MLP neurons of a small language model. Each row is named by its layer, matrix (down: output weights) and neuron, and shows model dimensions 144-239. Each number is 50 + 15 x the weight over its row's rms, rounded and kept within 0 to 99.
A block is one neuron, or neurons of one layer that tend to fire together. After each block is what it responds to, as a language model described it from the Wikipedia text at the highest values.

L6.down358:38 44 76 55 41 47 68 54 71 36 63 53 23 48 50 45 30 57 71 46 65 61 68 59 54 56 65 54 37 54 48 53 59 44 55 48 66 52 44 50 07 46 42 75 80 75 50 70 17 40 43 34 76 67 39 34 61 41 31 32 69 55 23 68 41 62 46 20 57 38 45 45 38 60 47 18 62 88 58 35 52 50 45 59 39 32 48 23 36 56 74 26 50 27 50 42
L6.down548:68 64 44 57 12 34 59 63 84 24 54 40 44 62 70 48 59 41 49 44 42 48 49 67 76 53 33 26 47 62 48 56 47 52 57 54 54 60 89 36 40 66 52 40 32 33 36 47 49 65 56 64 48 42 24 89 70 36 53 55 58 47 34 59 55 94 33 81 61 78 66 42 33 49 76 34 59 43 61 89 60 77 51 61 55 68 23 46 07 33 41 80 42 27 53 47
L6.down665:51 43 71 47 71 57 54 75 43 78 50 64 77 73 61 61 68 23 32 73 50 70 37 58 53 62 40 36 71 51 41 50 29 39 53 33 40 45 81 50 42 65 35 55 66 57 48 46 62 41 62 28 55 57 51 46 54 67 44 60 33 36 49 64 44 56 64 50 33 34 51 64 54 85 42 51 35 50 63 21 55 72 57 54 53 18 42 46 76 78 76 71 58 57 72 58
L6.down1008:64 76 64 59 69 12 26 62 38 44 74 21 36 59 55 42 60 61 42 60 80 55 71 61 50 45 48 61 53 64 63 52 28 48 45 60 36 33 38 73 43 69 64 39 66 63 51 30 71 31 32 87 65 65 29 80 68 33 41 57 31 43 38 69 38 71 55 42 42 59 53 29 48 16 58 64 44 38 44 69 49 71 55 60 61 24 35 31 72 14 59 60 53 39 33 34
Responds to: Units and structured data fields

L5.down19:53 64 57 35 55 75 94 49 49 61 47 42 39 68 54 45 49 64 46 50 38 52 56 64 45 67 49 53 73 64 21 67 38 59 33 55 78 75 35 57 64 33 66 41 46 39 38 55 31 43 72 34 55 43 62 40 63 52 63 52 62 65 55 76 22 42 51 39 57 54 47 27 60 49 55 47 30 41 47 69 48 80 56 52 48 63 87 33 54 35 63 33 55 52 40 34
L5.down326:64 53 48 55 48 72 54 51 53 59 26 30 37 62 55 52 58 74 44 43 47 54 42 50 38 55 57 47 67 47 45 59 70 35 34 65 25 28 51 65 32 54 39 53 64 70 52 44 18 29 59 66 45 48 28 30 55 38 38 78 46 27 67 52 38 63 58 26 47 59 45 21 44 53 53 40 44 95 80 57 48 73 56 22 28 56 31 47 30 48 44 65 41 49 41 45
Responds to: Mid-word subword fragments

L5.down384:38 46 63 61 64 45 27 40 55 54 59 45 36 67 39 52 81 67 31 19 48 46 09 37 28 53 31 65 70 32 57 32 53 92 55 15 68 66 45 34 17 64 49 56 48 74 59 49 53 61 79 67 45 30 24 28 63 59 50 59 35 61 54 63 41 39 46 36 48 61 70 43 51 28 50 57 51 33 67 37 20 56 54 38 54 44 72 56 37 47 29 59 86 51 41 58
L5.down494:38 56 52 45 59 30 52 44 85 63 57 49 43 30 46 49 65 59 25 41 52 39 55 48 56 40 48 71 58 32 42 31 71 59 46 24 42 36 51 82 44 57 48 38 63 65 52 44 66 26 44 51 49 25 35 58 51 53 49 55 40 34 56 40 67 94 37 53 62 56 54 21 34 24 48 73 54 52 70 62 34 53 53 36 50 79 60 40 55 57 51 63 57 52 36 36
Responds to: Closing digits of numbers

L4.down79:56 54 51 54 34 48 67 53 79 71 52 33 53 54 39 55 69 70 40 53 58 35 70 46 50 38 66 53 65 59 39 76 50 24 77 27 58 28 31 74 24 43 62 38 54 42 25 73 46 54 37 37 32 35 57 68 53 20 56 49 26 40 61 59 78 66 31 40 68 50 30 61 45 43 35 21 39 39 38 60 62 62 55 11 48 85 68 57 48 46 33 30 49 30 71 55
L4.down88:26 76 62 72 51 54 74 53 57 50 36 50 42 36 57 45 56 81 53 39 51 59 55 43 37 45 80 48 28 14 60 66 57 49 52 67 54 63 41 46 39 25 55 53 50 40 45 31 49 56 45 54 51 45 65 24 36 45 50 48 42 61 53 73 54 44 46 54 51 19 71 32 30 44 58 33 42 49 24 39 69 29 66 70 51 55 65 40 52 49 36 68 35 68 23 10
L4.down232:65 43 44 51 63 50 50 32 31 55 41 72 73 44 61 55 67 44 82 78 18 48 57 33 57 53 50 56 48 51 56 49 61 51 80 36 27 56 59 60 63 53 69 44 50 68 45 18 66 46 38 40 28 30 73 17 64 51 44 71 38 63 43 42 72 29 77 45 66 26 38 25 54 58 51 55 44 32 35 49 62 47 31 63 26 34 41 74 48 30 42 40 54 29 41 37
L4.down398:58 65 24 55 80 61 43 63 40 62 15 44 49 38 62 49 57 40 56 76 40 65 74 20 16 54 60 57 22 59 39 67 58 39 62 37 53 38 29 71 51 22 42 39 47 79 39 44 51 45 35 20 23 49 34 22 46 48 36 64 46 65 64 46 65 62 51 73 67 43 28 27 44 59 44 44 34 67 39 69 57 45 71 57 27 50 41 64 66 75 90 40 37 67 62 34
L4.down795:52 31 68 45 31 56 59 30 32 44 73 74 37 46 50 39 44 54 29 45 38 35 17 14 38 29 29 41 45 72 37 62 53 47 65 44 46 56 43 68 54 59 74 61 31 63 62 69 39 45 50 38 19 81 45 20 40 63 52 56 45 17 48 62 92 43 35 43 73 43 52 58 76 27 68 25 43 55 50 44 53 49 55 24 56 18 59 63 47 35 25 57 85 31 46 68
L4.down833:46 33 35 38 49 42 52 48 54 60 05 44 55 62 56 79 36 50 27 64 49 70 37 38 52 98 55 60 35 55 53 44 78 29 47 33 42 26 38 70 45 23 36 53 50 41 19 56 47 52 27 37 46 38 46 36 66 33 75 33 59 52 48 47 66 66 23 51 79 22 30 60 48 16 47 49 51 47 45 58 42 33 36 67 72 63 67 45 88 45 31 58 51 49 50 20
L4.down842:35 49 51 59 75 30 49 57 74 63 36 41 72 50 62 59 56 77 61 57 54 48 29 29 41 44 42 43 39 52 39 57 78 27 64 34 41 36 36 55 55 44 53 36 43 49 29 68 62 49 27 50 28 34 50 19 61 38 37 70 41 45 72 38 64 57 37 61 70 47 30 60 61 43 74 51 47 30 44 42 58 51 72 44 42 59 68 76 34 52 49 75 64 66 51 23
L4.down960:48 42 67 38 86 36 75 44 51 58 37 28 38 40 38 54 29 61 29 24 49 50 33 32 23 55 25 62 35 46 50 18 68 43 35 59 52 63 19 58 45 50 36 68 46 48 41 58 55 56 38 38 22 42 45 52 41 54 41 26 42 36 44 35 33 28 36 39 55 50 46 71 40 41 35 62 77 45 44 49 48 50 23 31 59 64 58 39 80 31 68 36 59 44 32 42
Responds to: Last token before a close-paren

L6.down177:46 58 53 43 64 53 32 45 42 56 45 33 48 48 69 46 81 60 27 71 54 30 20 40 45 50 73 44 81 51 53 54 81 38 36 41 49 68 22 52 64 58 49 46 51 49 78 66 49 50 59 38 48 40 30 48 60 18 45 41 47 45 66 56 12 60 17 40 27 44 69 60 44 60 42 44 33 28 74 44 55 85 59 43 39 44 48 69 34 61 68 66 42 50 49 46
L6.down404:35 48 46 20 58 53 75 68 30 42 89 49 70 53 46 32 38 44 60 60 60 44 44 43 45 50 72 77 86 55 50 55 53 28 45 45 46 71 67 85 22 52 49 81 63 62 55 16 18 27 54 50 81 61 28 40 53 45 47 51 71 46 40 50 57 70 60 21 60 41 51 46 64 58 62 42 35 53 35 42 20 50 76 56 35 51 72 37 62 76 45 76 25 51 41 61
L6.down507:41 66 63 49 50 27 58 50 54 36 78 17 30 38 45 43 41 49 42 54 49 53 76 61 42 73 59 56 66 78 68 57 25 57 64 47 35 42 60 26 46 36 57 54 94 68 39 49 12 36 34 27 35 44 50 61 34 56 42 60 33 57 53 69 58 46 38 56 39 45 35 49 62 45 66 27 59 44 47 66 38 53 56 60 52 48 47 53 61 69 59 46 58 37 52 28
L6.down510:34 73 43 73 46 35 53 55 56 40 56 43 69 50 45 75 26 65 55 53 34 46 77 44 48 41 35 52 61 30 54 50 33 47 51 34 36 72 39 28 51 40 49 22 45 51 68 47 56 90 37 73 49 52 30 46 43 39 63 36 26 54 56 39 61 47 46 58 77 49 62 30 68 62 57 53 55 72 59 50 42 25 53 57 87 55 56 18 43 59 32 39 41 68 38 35
Responds to: Mid-word subword pieces

L4.down29:54 29 54 39 54 52 66 03 43 82 55 27 40 65 37 28 40 55 63 37 50 47 55 62 38 26 60 63 60 66 57 66 42 47 73 43 44 47 46 44 51 57 79 66 33 61 47 54 39 59 62 30 55 32 22 53 51 59 40 22 45 61 40 25 43 64 48 48 73 46 67 48 58 43 42 42 56 51 83 21 48 51 62 32 27 50 37 66 56 91 58 62 42 37 60 30
L4.down185:29 46 29 60 69 25 71 27 68 48 66 13 44 73 78 26 31 33 73 48 51 48 40 42 66 41 66 45 48 49 50 60 58 34 70 53 53 44 62 18 38 44 38 73 42 71 27 45 57 34 43 44 71 48 71 55 63 60 58 66 65 60 29 52 36 38 39 55 57 36 54 57 37 44 09 48 62 50 62 34 52 28 71 53 39 46 63 56 38 40 28 51 62 71 49 21
L4.down322:78 64 50 77 58 44 34 31 60 53 68 60 54 39 48 38 50 56 47 39 24 65 38 37 47 37 70 69 57 70 39 51 28 41 38 84 63 74 33 20 24 58 84 43 30 30 39 73 55 31 72 55 79 56 33 53 58 68 31 27 49 69 50 55 46 63 54 38 37 33 66 37 46 63 50 46 35 45 50 25 46 66 56 42 38 50 44 40 43 32 48 36 43 50 24 52
L4.down351:45 68 58 67 35 40 67 53 50 62 43 56 55 24 41 54 34 59 32 58 38 42 43 14 47 47 40 39 31 57 25 39 55 49 45 60 46 18 38 71 55 65 68 58 59 39 59 79 40 54 44 42 40 48 16 25 46 59 35 38 73 66 55 66 48 84 35 86 46 59 50 31 53 31 54 69 43 59 41 23 41 45 60 76 13 41 22 44 40 50 45 29 56 54 36 33
L4.down355:71 46 17 61 40 29 54 54 49 52 34 49 63 59 53 56 58 62 46 44 44 85 49 47 52 92 77 55 47 50 41 67 47 44 48 77 39 63 67 63 65 40 46 58 53 42 74 59 66 52 62 34 74 28 42 41 28 51 62 63 39 35 81 34 38 23 62 52 39 32 48 56 58 67 30 27 34 37 44 33 53 42 59 54 43 31 45 55 49 54 80 55 64 71 51 65
L4.down408:36 24 65 58 33 44 61 27 60 40 45 31 38 75 55 29 48 54 43 55 33 75 53 38 47 68 66 72 20 31 45 31 68 69 51 48 53 65 37 33 29 43 47 52 23 71 40 63 62 45 73 45 47 31 48 39 56 56 32 35 40 45 26 53 35 27 47 63 51 51 65 44 62 52 43 53 72 35 67 01 31 79 60 58 77 48 47 63 54 73 49 73 60 60 47 42
L4.down874:55 46 29 44 51 58 77 51 53 41 26 55 71 49 50 34 59 70 53 37 34 62 48 22 48 60 53 39 33 71 49 47 78 23 43 60 71 45 25 57 61 02 53 42 36 43 62 31 58 32 67 48 43 31 45 57 63 39 42 47 53 52 59 73 52 35 39 82 76 50 31 72 48 46 43 42 72 37 47 43 55 68 49 33 65 81 39 63 50 64 32 42 41 39 38 54
L4.down989:40 32 66 51 38 42 64 69 48 57 53 59 52 49 61 70 55 39 55 15 41 46 54 51 39 43 39 48 59 60 32 63 57 58 44 49 46 62 68 57 53 44 71 46 54 59 40 47 52 38 72 35 39 35 55 40 39 58 28 63 62 78 48 64 50 40 59 23 61 33 71 56 85 60 51 50 23 52 75 51 48 49 38 22 55 31 41 65 87 58 47 57 50 56 74 34
Responds to: Word-start fragments and opening quotes

L5.down108:58 45 58 64 52 64 65 41 41 59 12 46 62 54 38 47 53 48 51 43 46 69 34 47 47 56 68 69 35 54 44 47 50 57 44 71 82 44 22 35 44 43 42 67 29 35 76 36 57 51 58 66 46 51 37 63 25 51 57 62 43 46 67 33 47 77 87 43 51 48 82 29 56 24 64 54 41 50 38 70 48 33 54 34 44 56 47 56 44 77 65 41 38 59 08 68
L5.down841:49 62 60 45 64 43 77 47 54 51 39 46 48 75 36 38 34 53 56 47 48 08 49 56 81 42 42 60 18 58 22 45 70 27 54 64 40 30 42 51 45 36 61 36 60 33 32 59 67 71 46 61 57 24 47 52 40 48 38 56 80 49 26 58 50 71 51 88 50 54 45 19 41 40 45 47 25 41 51 56 53 27 47 64 43 66 64 49 88 55 49 39 46 64 45 64
Responds to: Word after auxiliary verb

L4.down146:60 54 28 63 42 75 62 60 28 54 29 86 53 65 59 39 51 64 66 70 37 24 44 77 63 43 65 34 47 69 34 33 38 57 19 58 64 70 47 12 55 38 52 23 54 51 42 50 59 50 46 51 19 46 52 63 27 58 57 42 52 47 61 36 64 50 42 67 39 29 51 64 70 22 55 50 52 40 34 50 21 50 59 35 44 37 71 63 59 71 68 41 76 22 32 40
L4.down205:68 37 48 41 52 50 56 56 55 33 60 64 57 62 51 85 31 81 61 81 43 37 47 60 29 63 69 65 41 53 51 66 64 42 58 34 29 45 36 66 53 26 45 84 39 19 37 39 64 56 71 49 83 48 82 35 33 69 64 26 43 44 41 47 46 47 36 36 31 62 66 35 74 64 73 53 52 68 57 54 43 65 49 44 56 75 35 65 70 40 40 34 35 54 60 34
L4.down369:46 43 49 51 52 39 70 37 99 36 35 54 49 25 21 70 63 20 66 51 57 61 33 64 58 56 55 42 69 43 51 44 57 49 52 59 42 49 77 67 54 45 45 52 35 55 36 54 38 51 67 45 43 33 44 68 43 41 43 30 42 40 47 66 76 52 32 79 48 44 52 40 52 55 53 41 28 26 42 58 41 35 57 48 53 77 33 76 69 53 49 46 36 71 64 37
L4.down392:56 54 58 49 52 46 44 53 66 18 56 60 64 45 51 55 65 48 51 79 55 58 29 70 92 36 62 73 47 45 44 37 37 33 28 29 38 46 35 59 48 65 66 72 28 32 52 35 97 37 40 44 29 47 63 72 74 26 68 50 81 44 48 60 49 57 62 58 33 55 45 63 40 35 42 50 37 41 42 85 76 40 30 54 00 47 44 65 38 42 79 68 44 54 54 50
L4.down506:52 62 58 41 31 46 55 63 41 47 52 63 38 53 28 57 64 76 10 63 32 47 45 53 65 51 28 74 74 62 31 26 71 63 38 56 76 54 25 53 28 31 72 42 48 48 36 59 77 49 81 37 28 54 35 49 53 45 32 59 38 34 57 42 44 54 68 59 46 25 45 59 28 45 20 30 36 41 54 47 60 47 63 30 71 65 57 68 42 61 61 48 48 34 41 63
L4.down753:73 55 35 27 49 38 69 24 72 34 52 71 46 35 61 35 44 53 54 61 47 62 57 28 47 39 48 45 28 53 55 09 38 32 53 21 51 58 42 20 51 50 44 53 20 59 42 47 42 57 49 85 30 41 57 35 62 19 29 57 60 63 26 45 42 76 39 68 77 44 68 39 56 41 21 57 75 43 48 55 53 47 49 82 47 28 63 61 30 47 81 63 41 62 66 58
L4.down797:47 55 34 71 59 44 15 26 39 56 50 35 63 49 54 55 38 18 75 39 42 71 50 37 58 80 44 47 43 49 52 49 58 61 36 16 55 66 54 59 46 80 60 42 32 69 45 48 21 32 87 58 59 52 39 57 61 59 18 56 37 35 64 48 46 58 42 52 53 57 65 31 61 62 22 43 41 39 28 49 67 48 46 75 48 51 60 66 47 28 63 60 45 65 09 47
L4.down904:53 51 35 43 51 41 39 43 56 59 63 66 39 50 70 62 53 82 49 51 57 40 50 45 70 25 36 62 58 27 48 46 56 28 46 65 53 77 60 26 41 52 49 52 60 63 80 47 36 50 43 33 55 68 21 49 59 28 28 54 55 39 66 29 25 75 62 66 68 66 41 52 85 34 22 65 44 64 49 68 64 67 51 71 57 42 55 51 34 55 54 37 25 50 69 69
Responds to: Word-start fragments and intensifiers

L6.down399:45 58 63 58 71 66 35 57 47 44 34 84 53 57 59 29 51 33 51 53 52 42 33 33 42 52 51 42 55 74 51 62 47 51 59 35 67 49 52 26 69 50 66 53 31 49 66 44 46 34 54 68 21 55 63 36 80 75 40 67 59 36 46 68 35 25 61 35 47 36 66 74 41 70 56 37 17 31 47 49 56 60 38 44 76 48 48 48 81 47 61 51 67 24 44 40
L6.down616:23 74 51 45 50 34 25 28 46 59 47 56 39 64 50 42 70 50 71 52 42 52 41 57 57 11 59 41 83 61 78 30 30 48 44 51 58 47 68 65 63 93 55 61 48 60 57 50 48 64 44 33 52 29 45 59 48 37 52 73 33 45 21 57 42 60 40 30 59 42 66 46 52 42 55 50 49 61 47 38 44 41 49 47 62 21 50 36 20 69 51 47 36 31 41 50
L6.down778:53 58 46 33 57 62 32 37 68 36 46 27 67 44 60 59 36 77 65 43 37 45 59 72 32 51 59 36 51 42 68 50 40 14 51 49 57 58 51 60 63 50 53 50 56 64 49 61 31 46 57 37 36 45 50 89 57 53 45 54 54 36 20 52 46 58 43 14 43 54 55 34 33 42 49 43 42 28 39 54 10 62 56 33 62 63 72 46 55 44 31 28 61 45 30 29
L6.down1012:73 58 45 59 44 38 61 40 66 59 52 50 56 23 42 54 30 54 50 54 86 34 51 69 36 43 65 49 54 45 51 25 44 34 26 42 43 32 56 24 61 40 41 51 50 58 60 56 45 60 35 46 34 38 55 40 46 41 34 56 48 43 31 44 49 31 26 59 50 48 63 34 52 26 71 40 38 65 72 65 36 55 67 55 31 52 51 92 63 25 68 21 57 57 57 55
Responds to: Word-initial fragment tokens

L6.down17:49 48 45 56 50 42 57 56 50 11 59 45 58 56 54 55 36 53 44 49 52 47 44 48 69 51 66 45 25 30 62 44 45 58 49 68 74 42 39 48 56 54 43 63 45 45 39 58 50 68 58 30 63 54 63 99 62 74 37 55 63 42 48 50 47 46 49 46 58 59 26 70 30 58 39 67 40 61 49 56 46 57 04 53 43 49 34 52 49 45 36 30 60 30 63 62
L6.down162:36 17 66 59 64 35 42 46 55 48 56 21 73 46 50 56 43 62 34 70 31 61 56 40 72 78 49 49 37 33 45 50 69 45 71 54 63 88 38 58 52 68 39 73 28 48 40 50 48 64 51 56 49 46 53 66 37 55 43 79 47 41 74 35 49 45 56 50 34 36 41 56 61 66 26 45 44 51 10 40 36 49 25 36 49 51 36 57 57 33 82 62 24 24 40 58
L6.down191:64 27 66 51 55 59 45 41 40 51 36 68 31 44 86 49 65 65 54 64 25 75 50 37 35 58 60 55 37 55 43 46 61 46 65 47 62 23 18 61 69 53 37 89 51 49 42 63 60 31 51 60 45 73 32 25 35 56 70 79 56 40 29 72 52 49 65 52 40 57 35 66 33 34 32 55 42 45 69 39 46 65 38 48 51 35 48 59 62 44 42 50 60 57 56 52
L6.down454:44 54 54 56 53 37 45 62 58 48 74 34 62 56 46 64 44 51 29 37 61 69 48 47 56 80 53 67 35 53 50 51 62 40 49 45 56 51 68 56 60 36 44 46 54 58 59 46 43 60 64 52 48 50 80 90 44 73 35 44 50 36 49 69 42 38 25 69 55 46 52 52 59 49 53 37 41 67 28 57 68 51 36 49 47 55 48 44 40 60 43 53 46 59 66 60
Responds to: Opening bracket or quote

L4.down114:61 35 43 60 53 58 51 30 49 32 41 58 60 40 71 31 42 74 53 56 49 91 09 48 64 45 36 45 56 59 97 62 60 53 73 24 57 61 48 43 45 47 47 41 47 53 74 60 60 24 57 40 73 63 73 42 47 72 58 43 39 57 43 84 55 40 62 42 49 48 65 57 58 27 34 41 54 62 71 34 54 57 50 33 80 48 65 42 48 55 73 61 55 42 60 42
L4.down236:62 40 67 39 43 48 24 53 26 50 31 42 46 66 70 54 55 43 54 38 78 32 84 59 50 44 40 48 78 65 38 44 50 30 66 38 35 40 51 72 44 64 67 65 48 43 57 52 33 54 21 62 65 51 34 54 51 68 82 44 54 46 59 49 66 77 49 49 52 36 55 24 70 13 64 53 58 71 70 47 43 50 50 48 18 93 40 34 46 62 58 52 42 41 32 41
L4.down242:30 30 24 66 39 47 54 34 37 73 30 45 74 41 37 82 28 50 36 53 46 11 60 53 60 35 70 74 23 44 42 32 40 33 35 62 42 46 51 32 40 53 36 60 33 58 31 26 37 59 65 50 28 38 28 38 39 47 36 28 55 26 48 51 29 49 63 51 61 49 38 20 46 31 66 74 50 07 78 42 44 98 41 36 75 48 28 56 36 61 54 46 68 82 56 48
L4.down272:49 50 51 29 48 66 47 35 38 48 40 46 48 38 52 47 46 75 41 55 51 34 29 39 67 05 53 57 38 66 49 76 44 46 44 01 35 38 51 38 28 72 50 44 53 72 35 64 49 43 45 60 40 77 43 31 52 63 43 43 81 68 60 48 53 35 32 29 74 81 38 38 54 41 38 42 55 31 44 62 43 59 57 42 58 53 45 59 27 60 87 45 78 60 66 37
L4.down453:49 57 41 49 59 40 52 23 33 59 38 46 43 39 38 60 65 34 69 52 53 34 60 27 41 65 45 69 62 72 25 42 58 60 34 48 47 59 30 50 19 54 43 31 74 47 16 65 52 33 36 63 40 45 33 42 41 29 51 52 66 56 24 50 24 35 41 64 85 47 14 31 55 66 52 71 40 50 47 49 66 65 20 42 54 51 30 59 63 68 62 70 69 59 33 46
L4.down512:69 47 50 65 39 71 40 53 64 48 57 33 47 33 50 41 50 26 47 42 37 54 75 33 38 67 55 72 39 68 33 51 52 38 34 35 43 61 47 33 34 64 18 37 64 51 45 64 49 52 37 77 41 58 31 24 56 49 61 40 53 55 48 60 58 36 48 59 61 57 31 54 69 43 69 65 42 39 57 28 57 57 25 54 78 60 31 43 54 63 46 45 60 59 20 53
L4.down531:55 70 53 36 53 46 48 66 49 37 53 61 51 42 84 59 39 89 48 45 37 30 00 34 48 60 19 45 61 54 60 39 75 40 51 50 35 53 55 46 27 38 56 55 61 65 43 40 61 30 44 47 71 66 63 41 47 51 69 36 40 26 55 63 55 51 38 66 54 55 44 38 49 50 36 34 42 44 62 51 49 50 65 28 89 52 68 54 64 55 36 59 64 52 46 66
L4.down633:61 40 33 44 46 90 53 42 36 64 56 57 45 56 19 61 40 24 31 46 54 44 48 78 33 35 61 49 34 43 40 53 40 54 50 79 61 53 39 47 60 72 49 62 65 69 71 32 19 75 64 48 47 50 35 06 61 43 50 44 60 53 66 35 23 44 55 41 77 45 33 65 42 78 42 57 45 56 50 60 57 24 31 41 30 39 39 53 25 49 46 65 63 70 55 57
Responds to: Mid-word subword fragments